config.yaml
vocab_size: 8192
rope_base: 10000.0
bias: "none"
parallel_block: false
init_std_down: 0.0
optimizer: "muon_variant"
lr_mult_qkv: 0.5
lr_head: 0.00613
warmup_steps: 200
batch_tokens: [65536, 131072]
seq_len: 1024
doc_mask: true
MLP neurons of a small language model. Each row is named by its layer, matrix (gate and up: input weights; down: output weights) and neuron, and shows model dimensions 320-447. Each number is 50 + 15 x the weight over its row's rms, rounded and kept within 0 to 99. A neuron's up and down rows have the sign that makes its largest values positive.
Before each neuron's rows, "fires before" lists the tokens most often just after its 100 highest values on Wikipedia text that the model never trained on; "fires in" lists the words (lower case) most often at its 100 highest values on Wikipedia text that the model never trained on.

fires before: " be", " not", " have"
fires in: "to", "can", "could", "did", "may"
L7.gate647:75 47 35 42 05 41 36 46 56 43 61 52 67 46 47 47 50 63 48 29 58 78 46 40 56 48 41 35 79 43 56 70 46 50 33 64 42 45 57 63 43 54 58 66 35 46 37 36 74 56 54 30 49 69 25 51 28 49 12 84 45 26 63 60 40 10 67 57 21 42 89 41 57 27 41 43 37 30 45 23 21 57 20 66 73 30 26 64 50 91 40 64 65 51 53 60 78 63 51 46 15 60 47 41 36 73 63 60 43 71 73 42 68 57 64 49 53 77 60 47 69 46 62 51 31 42 26 32
L7.up647:62 32 68 50 17 17 44 57 43 65 65 50 54 66 41 67 65 42 49 58 54 38 48 51 44 45 65 47 98 25 46 66 65 59 45 61 43 81 38 49 41 68 93 71 42 58 47 36 60 52 56 22 75 72 29 30 43 54 16 68 32 42 61 46 46 48 35 39 11 38 52 26 59 19 47 34 33 37 44 39 37 40 36 55 34 53 19 49 58 57 57 62 71 37 42 45 76 56 39 34 31 60 48 62 30 41 31 51 62 68 65 32 67 23 36 65 49 71 72 51 59 67 66 52 48 29 28 42
L7.down647:45 34 44 58 01 60 50 37 68 43 49 53 42 37 53 45 45 46 46 60 62 36 39 79 61 41 73 89 78 52 46 36 45 28 41 83 30 72 50 60 39 81 21 34 55 64 48 52 46 39 46 41 63 58 49 33 57 67 54 53 57 06 51 56 43 55 59 50 60 48 51 42 53 54 36 27 33 37 56 79 28 55 45 59 59 29 49 41 55 44 49 36 69 41 45 39 42 38 52 48 63 56 53 50 33 80 75 48 71 43 38 45 51 35 32 30 52 27 58 64 29 55 64 72 48 39 48 53

fires before: ",", " |", ")", ":"
fires in: "3", "1", "4", "2", "5", "6"
L10.gate1000:28 43 46 47 45 67 32 44 09 48 40 59 59 88 46 39 82 39 46 34 18 38 48 36 81 44 27 51 25 55 40 58 51 26 27 99 54 56 62 57 49 71 43 19 43 41 66 38 47 85 43 21 40 46 15 61 51 37 31 65 44 48 60 67 41 57 43 67 63 49 48 57 70 62 55 28 47 38 65 62 28 71 57 49 38 53 35 62 58 53 43 27 72 40 48 42 56 69 48 72 63 52 48 29 16 54 66 43 55 45 52 38 72 42 38 52 41 41 54 48 58 59 45 48 56 64 60 71
L10.up1000:29 14 50 51 24 49 43 57 28 28 52 48 52 61 69 50 25 62 34 47 38 52 53 69 38 54 74 56 37 66 42 61 55 47 55 61 72 57 70 54 33 57 70 58 55 49 42 40 48 76 50 39 32 52 17 42 69 31 66 28 98 52 46 46 48 37 60 35 57 56 49 48 62 58 58 61 65 39 32 54 34 61 29 50 21 55 36 64 54 44 42 21 67 39 30 58 43 57 15 82 38 54 47 33 44 37 43 55 71 67 62 51 52 16 23 47 48 46 71 56 74 63 63 38 50 45 42 65
L10.down1000:30 43 38 44 70 45 48 56 37 62 47 21 71 83 79 68 53 41 43 56 54 37 58 56 58 45 63 54 31 41 88 47 77 29 49 63 57 14 50 63 35 52 38 43 62 37 43 58 46 38 63 61 58 37 62 25 41 44 53 47 63 69 50 52 13 62 34 83 64 62 61 43 55 51 66 40 54 51 14 37 55 49 58 15 56 51 77 30 56 39 67 38 48 40 21 51 53 48 63 55 65 55 62 52 33 90 45 44 69 50 69 59 61 39 68 31 78 41 49 53 48 25 54 61 48 45 59 60

fires before: " |", "–", "%", ":", ","
fires in: "5", "6", "0", "3", "4", "9"
L4.gate331:49 13 52 50 28 72 76 57 28 62 33 50 41 29 52 83 52 50 59 44 43 52 48 41 44 69 69 58 53 46 53 62 32 48 48 69 45 34 53 33 44 66 28 52 39 40 34 36 38 46 31 62 41 51 31 55 68 66 53 51 44 58 36 22 47 72 59 46 67 62 59 53 43 44 55 45 77 60 71 23 50 59 26 62 61 45 55 61 62 51 22 62 48 37 68 47 40 78 47 28 55 27 43 53 18 58 39 45 69 42 52 46 44 57 42 22 63 57 46 52 55 58 64 52 64 57 57 63
L4.up331:41 60 70 56 24 70 34 40 50 40 58 51 59 45 73 59 70 21 54 27 33 47 46 36 47 26 50 76 47 57 33 61 41 28 70 66 48 50 64 66 33 54 82 52 35 75 40 54 60 45 66 45 58 63 50 51 65 49 25 62 46 28 33 27 40 54 30 75 71 56 34 33 55 74 61 47 67 37 59 47 18 45 38 53 50 37 58 15 58 47 37 49 45 35 60 33 59 84 33 34 25 53 57 47 55 69 33 30 22 86 48 60 55 48 57 66 67 63 43 66 68 64 53 41 68 58 59 51
L4.down331:36 41 55 39 53 40 61 55 58 60 58 61 41 65 54 53 61 65 24 59 48 52 85 45 77 52 50 68 67 34 35 56 75 35 49 54 84 42 75 49 30 51 50 74 59 18 44 52 43 32 55 31 57 45 51 53 43 54 37 43 54 52 71 32 65 45 47 54 37 39 26 36 42 40 88 41 43 49 58 26 77 43 78 53 55 60 63 52 40 46 71 49 40 75 58 40 47 51 53 36 54 27 46 86 53 18 49 35 50 52 73 44 34 49 66 44 57 38 43 69 69 49 60 47 30 51 50 61

fires before: " |", ".", "–"
fires in: "0"
L3.gate1117:70 75 60 81 42 45 53 45 69 42 44 20 68 45 76 43 62 50 45 31 51 37 48 32 50 83 45 34 51 43 32 49 58 13 43 41 77 73 46 44 60 60 56 54 40 44 31 58 51 47 45 53 31 47 43 35 59 47 72 21 51 67 68 86 47 54 47 51 42 38 27 80 58 38 40 39 72 50 24 32 58 77 34 33 50 46 54 47 37 50 48 54 54 71 59 50 60 49 55 50 43 54 36 44 77 44 36 34 60 37 67 28 32 48 60 52 54 69 52 41 45 74 38 52 40 43 65 43
L3.up1117:48 58 55 44 20 37 36 20 38 77 44 26 56 72 54 14 54 47 64 55 47 66 66 60 68 99 41 46 53 64 27 61 48 36 47 37 55 87 22 65 60 70 45 60 28 62 34 34 43 30 23 36 29 46 46 61 81 56 13 53 76 54 44 71 74 26 41 34 52 72 49 45 38 63 73 60 44 37 49 51 50 44 34 56 49 52 55 54 32 40 45 54 32 56 57 65 45 49 43 50 42 24 58 40 58 58 58 56 49 60 42 14 45 65 30 54 55 47 54 25 54 55 24 41 00 78 46 56
L3.down1117:22 19 56 39 54 40 50 29 27 59 56 46 49 82 65 64 62 30 41 46 58 58 63 76 45 60 64 09 42 66 30 47 71 35 67 62 68 58 44 45 41 43 59 41 34 77 60 50 36 42 69 63 48 51 63 44 74 47 29 26 59 40 55 51 70 51 39 56 60 65 21 59 26 73 31 35 42 73 47 96 55 79 79 67 53 64 59 51 38 36 61 41 55 46 62 46 42 13 42 44 51 27 43 48 26 48 56 58 53 30 45 41 68 52 31 38 44 54 61 43 42 30 44 71 56 42 68 56

fires before: " a", " the", " well", " an"
fires in: "as", "became", "for"
L7.gate523:44 64 28 55 45 43 40 42 42 66 43 36 61 37 70 68 60 25 26 49 35 41 46 46 43 85 43 68 83 66 48 16 56 55 49 39 45 55 43 60 58 64 38 49 37 58 42 81 58 76 61 43 52 18 53 40 46 52 56 54 36 72 50 48 70 57 41 35 51 27 51 64 80 40 04 62 56 43 56 52 65 63 19 35 41 38 61 72 45 49 66 60 56 72 35 51 39 80 62 28 10 39 29 43 33 31 44 53 47 42 68 22 51 37 38 41 37 31 59 62 31 59 29 11 44 76 66 56
L7.up523:24 63 49 52 36 24 34 48 39 43 56 49 65 61 50 35 30 57 83 64 27 49 37 47 69 80 65 86 45 35 67 33 61 36 41 48 63 41 58 27 40 79 48 68 36 36 50 43 53 57 57 61 36 53 52 84 42 38 71 61 51 47 51 32 34 37 55 54 58 33 55 64 54 44 50 43 54 59 41 32 63 45 46 17 57 69 60 61 35 56 69 65 45 78 52 29 35 42 31 38 49 49 81 51 50 92 67 55 32 32 62 54 66 62 36 27 41 50 38 38 47 41 36 60 38 35 20 37
L7.down523:80 65 36 54 83 50 54 92 45 24 52 74 33 42 56 38 58 43 60 27 63 57 43 46 69 52 73 53 38 51 60 42 50 47 51 68 47 53 40 76 60 49 40 48 53 49 55 19 49 59 26 53 63 55 68 74 61 73 63 44 51 36 47 86 66 72 50 12 27 50 64 29 52 65 58 48 59 51 45 29 44 67 63 72 43 40 40 35 48 47 50 57 55 63 44 60 50 67 44 34 92 44 23 16 56 48 50 48 62 49 59 32 50 46 49 39 59 43 55 75 36 42 37 41 27 55 51 51

fires before: ";", " |", "."
fires in: "2", "0", "3"
L3.gate445:75 56 61 47 30 55 59 63 68 25 72 32 72 61 23 33 27 56 15 66 31 68 23 70 57 85 50 41 70 50 71 53 47 50 40 45 63 53 51 55 69 38 41 58 52 70 47 46 40 54 50 67 47 38 23 51 51 48 54 61 66 50 36 49 42 50 42 37 56 53 65 50 68 76 57 52 62 34 51 37 44 59 45 46 41 34 47 17 44 68 40 57 45 57 59 49 23 54 33 43 08 48 34 48 47 63 61 66 57 61 33 20 69 53 53 57 36 22 70 52 50 58 55 58 61 48 40 36
L3.up445:29 67 67 49 63 75 58 48 42 46 47 12 67 61 39 43 41 64 53 67 38 54 36 59 79 39 40 62 44 62 54 44 33 45 43 58 14 67 38 51 40 42 47 47 48 48 45 69 55 37 40 55 37 50 32 54 63 53 50 33 49 46 72 34 88 57 66 55 34 64 24 59 81 60 72 63 40 33 68 71 45 50 65 18 77 49 61 38 79 34 49 85 76 87 22 40 09 64 47 53 60 42 49 63 58 37 52 33 18 44 55 65 66 57 55 57 61 67 46 64 44 66 66 24 45 74 50 37
L3.down445:38 59 48 42 48 58 56 54 63 46 23 65 78 59 88 59 39 34 64 66 34 64 39 69 31 43 41 60 25 42 71 31 54 60 37 36 12 53 41 62 58 28 24 39 60 48 64 50 42 60 53 46 55 42 66 41 39 47 32 43 25 53 59 42 45 43 33 10 45 40 34 45 75 54 50 67 54 61 60 54 47 38 57 52 72 42 25 65 77 56 50 55 65 64 63 41 28 49 67 59 52 39 49 38 40 57 68 43 40 26 36 51 54 42 61 42 73 49 51 32 58 50 57 46 43 64 54 58

fires before: " the", " least"
fires in: "at", "of"
L10.gate617:53 62 39 39 55 57 18 60 63 27 50 62 50 43 54 88 55 56 37 48 48 52 66 39 44 50 39 56 58 66 58 24 58 67 76 51 78 77 48 48 41 38 34 85 60 81 52 24 57 60 40 45 45 21 80 19 53 38 25 51 42 56 76 56 24 68 57 45 37 31 22 62 64 59 49 71 57 52 37 62 50 48 63 71 56 60 48 39 68 73 49 29 32 53 57 57 66 42 51 63 32 42 53 65 42 15 66 51 38 47 73 52 36 58 44 33 72 62 33 46 26 20 42 46 79 42 33 78
L10.up617:52 50 19 57 47 75 30 53 55 34 37 52 64 46 57 48 40 44 47 56 65 30 74 46 42 28 46 73 36 38 77 45 62 33 60 67 64 62 63 44 39 70 62 28 48 55 54 62 16 69 32 60 44 56 41 58 59 17 61 57 37 53 49 20 18 53 60 43 28 52 53 40 46 77 53 61 57 74 58 50 70 34 57 44 23 65 41 58 70 55 86 36 26 40 55 42 38 39 89 38 21 40 60 43 77 80 45 21 59 53 68 27 45 23 48 45 59 26 41 39 59 48 46 47 32 56 47 44
L10.down617:68 21 39 53 62 39 31 50 67 43 70 55 56 71 47 56 67 43 53 43 53 56 62 37 45 37 54 50 35 43 87 30 61 49 20 73 52 45 28 56 61 74 43 49 53 22 85 59 29 45 22 51 47 50 49 60 49 24 36 50 53 48 64 53 23 64 77 36 27 36 49 52 59 37 49 50 59 58 41 73 43 33 60 61 82 81 49 48 50 40 52 65 27 58 64 55 56 32 65 65 40 89 40 58 57 37 48 51 57 67 58 37 49 51 71 46 42 87 68 38 48 46 38 45 54 43 51 59

fires before: " the", " his", " by", " in"
fires in: "of", "during", "in", "through", "into"
L7.gate424:20 40 78 84 70 58 53 34 56 52 69 20 59 34 35 76 59 38 52 67 43 44 52 45 58 39 36 74 40 47 76 66 49 61 33 39 58 43 42 71 36 68 55 46 43 58 49 57 60 53 52 25 31 29 33 30 47 62 48 97 41 80 50 32 48 46 55 28 68 56 34 55 59 32 54 53 48 61 64 57 59 50 37 36 33 54 51 46 64 35 54 56 38 46 73 74 37 12 51 42 66 82 62 38 25 58 67 57 50 56 51 60 56 31 33 54 64 40 67 39 62 65 56 65 42 64 44 32
L7.up424:32 59 57 33 56 52 52 49 28 59 58 60 73 47 62 45 79 43 70 52 36 49 47 76 57 41 50 70 49 57 53 54 52 66 47 63 62 35 71 59 67 08 49 56 71 60 25 38 77 24 50 24 38 68 38 49 59 43 70 87 54 80 47 47 43 34 33 40 63 76 47 49 70 71 36 70 67 97 20 65 34 53 51 55 42 48 31 59 76 63 71 66 47 31 47 65 33 57 43 41 60 55 54 58 50 53 29 45 46 48 56 63 29 38 52 44 53 57 35 48 49 39 58 48 32 48 26 40
L7.down424:58 69 55 43 91 29 62 75 40 73 19 55 53 52 56 30 62 29 60 66 44 51 38 64 49 43 21 39 43 47 64 50 69 52 57 76 62 61 41 42 67 39 53 03 44 64 62 40 74 62 70 70 59 52 71 70 76 99 49 37 71 47 71 61 61 89 44 63 46 45 61 40 33 42 72 43 51 50 24 43 44 61 39 31 46 33 34 66 49 64 49 37 52 53 28 34 39 65 49 58 55 58 53 52 59 64 49 39 37 33 53 52 44 59 45 54 50 31 42 36 36 36 35 46 30 84 31 48

fires before: " |", ".", "%", ";", "]"
fires in: "0", "6", "7", "3", "8", "9"
L10.gate533:46 68 55 51 38 50 54 73 57 52 62 27 43 67 62 42 34 59 42 69 84 79 41 65 45 46 64 68 24 34 59 48 73 50 58 41 54 64 46 16 38 62 56 57 50 42 34 47 24 75 56 48 56 22 58 76 52 50 47 50 59 41 23 58 49 57 39 39 77 26 58 51 52 88 54 15 71 45 80 32 65 71 29 29 60 70 25 27 48 71 47 45 56 36 73 46 44 81 66 57 41 61 63 39 59 46 78 52 55 36 65 45 40 46 46 51 48 76 40 24 35 48 66 58 73 78 82 51
L10.up533:40 41 44 35 15 38 53 52 73 47 42 57 31 27 41 49 42 63 57 31 48 48 56 52 50 81 26 66 47 16 53 61 40 87 21 64 72 50 21 45 63 23 47 61 58 64 35 38 57 62 65 67 43 44 48 57 27 62 54 66 64 63 29 37 56 52 37 70 40 51 47 51 73 29 43 39 54 36 30 63 38 16 43 38 53 53 86 58 46 49 41 53 75 48 41 35 46 23 29 49 44 61 48 70 68 48 23 33 55 52 42 52 45 63 66 45 42 69 45 69 71 64 67 82 48 65 48 76
L10.down533:50 34 64 38 41 35 60 63 61 59 38 51 41 51 42 86 52 39 37 27 27 66 40 64 77 81 23 39 38 62 28 57 45 33 26 75 56 60 29 65 54 41 63 43 37 42 38 36 52 68 42 21 55 59 56 58 48 59 47 63 58 71 51 32 33 49 36 77 30 61 49 73 38 31 26 48 58 34 61 39 30 51 77 59 38 30 59 52 59 50 44 47 71 69 54 30 60 27 54 60 42 57 68 83 62 25 34 82 50 47 34 36 62 39 50 58 43 42 36 26 47 68 53 65 50 71 65 52

fires before: " the"
fires in: "of", "for", "to", "in", "after", "with"
L7.gate1076:33 52 45 53 57 68 57 60 48 49 32 52 49 58 56 63 47 50 60 46 58 48 49 58 50 38 51 75 17 45 86 60 56 35 36 60 69 41 40 62 68 66 36 43 44 44 30 50 54 56 44 30 72 34 73 49 52 38 50 73 84 47 55 49 60 44 45 57 65 47 52 72 68 45 41 92 33 43 67 76 36 66 54 43 48 53 34 60 41 49 54 80 50 33 51 46 49 39 61 70 40 25 63 52 81 53 34 36 71 48 64 54 49 51 76 60 55 36 72 32 47 30 68 70 52 50 42 44
L7.up1076:37 61 62 54 49 59 46 55 42 54 36 43 51 35 42 60 31 49 61 50 63 65 71 68 40 31 44 28 42 58 64 38 58 53 49 59 14 58 48 42 41 55 62 48 59 17 37 70 40 59 56 34 50 20 50 30 53 56 57 94 55 44 65 30 49 60 42 40 60 61 71 71 57 61 51 60 49 58 98 98 82 49 58 54 43 64 80 59 47 72 36 83 48 32 44 47 57 30 54 57 41 67 63 52 39 35 40 37 43 27 40 41 54 42 70 19 76 58 57 44 64 63 63 37 28 44 40 28
L7.down1076:67 28 46 40 43 71 57 36 52 27 42 70 56 72 58 68 58 40 27 62 58 80 53 43 14 51 50 26 53 42 26 40 30 66 55 81 48 37 32 23 52 53 45 75 68 64 42 61 60 64 38 56 64 61 70 40 34 55 64 51 82 30 52 59 36 55 50 29 54 73 55 71 42 53 59 54 59 42 28 44 34 82 44 47 42 62 56 41 32 33 43 25 54 21 33 57 43 61 76 46 47 54 36 62 48 57 34 37 66 32 35 46 44 26 68 56 55 61 57 80 59 57 28 44 53 50 47 34

fires before: " the", " his"
fires in: "of", "for", "to", "during"
L7.gate120:45 35 63 62 46 43 40 38 58 49 53 57 51 63 43 49 44 63 58 53 30 57 62 59 43 21 64 50 52 67 54 32 37 52 43 52 52 87 47 63 64 54 43 15 53 45 39 86 45 36 40 47 40 52 33 41 07 59 41 73 47 41 60 12 39 26 32 43 45 44 52 46 31 57 40 55 48 47 72 60 52 24 65 68 38 49 51 49 65 47 70 36 72 66 42 76 65 30 61 58 45 53 58 38 55 53 92 59 29 66 48 57 33 65 57 41 56 50 63 32 62 78 61 62 49 33 20 68
L7.up120:22 49 54 38 82 53 35 33 58 36 38 83 36 62 62 65 40 62 63 60 61 99 46 48 51 30 70 45 57 67 61 58 54 39 50 65 43 64 70 63 54 57 45 34 35 68 31 65 57 49 45 39 62 53 39 76 70 22 30 19 61 36 57 51 59 50 42 46 47 54 46 33 55 47 55 61 47 53 29 64 43 26 35 74 45 45 72 53 68 71 36 51 50 51 36 54 48 45 60 35 27 66 50 70 66 27 50 46 52 58 56 55 40 64 47 55 68 47 79 42 46 47 53 83 40 49 20 47
L7.down120:57 63 29 55 50 60 30 46 63 51 43 68 31 51 64 69 31 63 35 47 45 48 46 57 64 67 82 55 60 47 72 29 31 48 39 67 33 24 48 26 41 43 28 41 44 38 34 49 53 44 28 49 57 59 64 53 67 34 54 47 65 57 34 69 94 57 62 71 22 53 42 71 42 37 32 56 49 52 45 74 65 26 71 51 40 49 37 79 38 45 49 49 56 85 50 46 52 46 54 57 61 52 29 63 61 37 39 73 70 74 37 20 50 51 53 43 46 52 67 62 54 54 43 79 51 59 66 49

fires before: " the", "on", " a"
fires in: "of", "in", "to", "london", "james"
L4.gate1189:40 67 48 34 09 53 74 47 42 43 57 71 48 53 39 65 70 44 22 35 54 63 57 69 60 63 52 18 52 67 49 44 18 44 30 56 59 66 49 51 39 47 61 39 47 38 42 53 58 38 57 45 27 82 71 32 36 20 54 32 59 53 35 33 27 39 63 36 45 17 63 45 55 54 45 54 47 39 46 62 63 67 75 14 52 46 59 71 58 47 65 63 55 31 50 56 73 35 42 76 40 51 32 53 43 39 56 80 74 28 11 39 86 34 60 54 51 56 51 58 93 67 57 31 42 52 54 42
L4.up1189:60 39 56 58 87 43 70 51 30 45 68 69 59 19 65 47 53 50 50 76 52 74 44 41 40 46 64 22 62 16 33 52 51 41 36 37 82 34 67 40 63 68 48 71 53 34 37 49 56 51 50 45 25 69 70 48 49 42 59 48 49 49 53 51 36 20 31 31 56 46 35 28 41 44 55 42 54 46 61 58 64 47 69 60 32 79 46 31 50 38 47 39 58 39 48 64 61 41 20 19 60 55 76 48 39 51 65 74 55 32 51 28 33 53 45 44 64 27 77 55 56 45 30 62 41 55 42 53
L4.down1189:28 45 44 51 43 37 42 51 71 66 65 67 68 62 38 63 50 69 67 47 31 20 66 49 57 43 57 34 70 25 37 55 49 77 42 41 33 52 24 76 59 42 50 48 38 28 46 62 47 41 40 27 47 37 34 22 37 53 52 50 56 51 29 23 62 46 32 68 70 46 14 33 58 93 43 65 48 49 61 33 41 28 45 27 32 00 41 39 45 54 56 47 47 56 34 41 35 44 50 36 58 78 68 21 31 73 44 51 41 24 39 58 40 43 58 35 33 07 52 23 32 57 34 66 43 30 50 70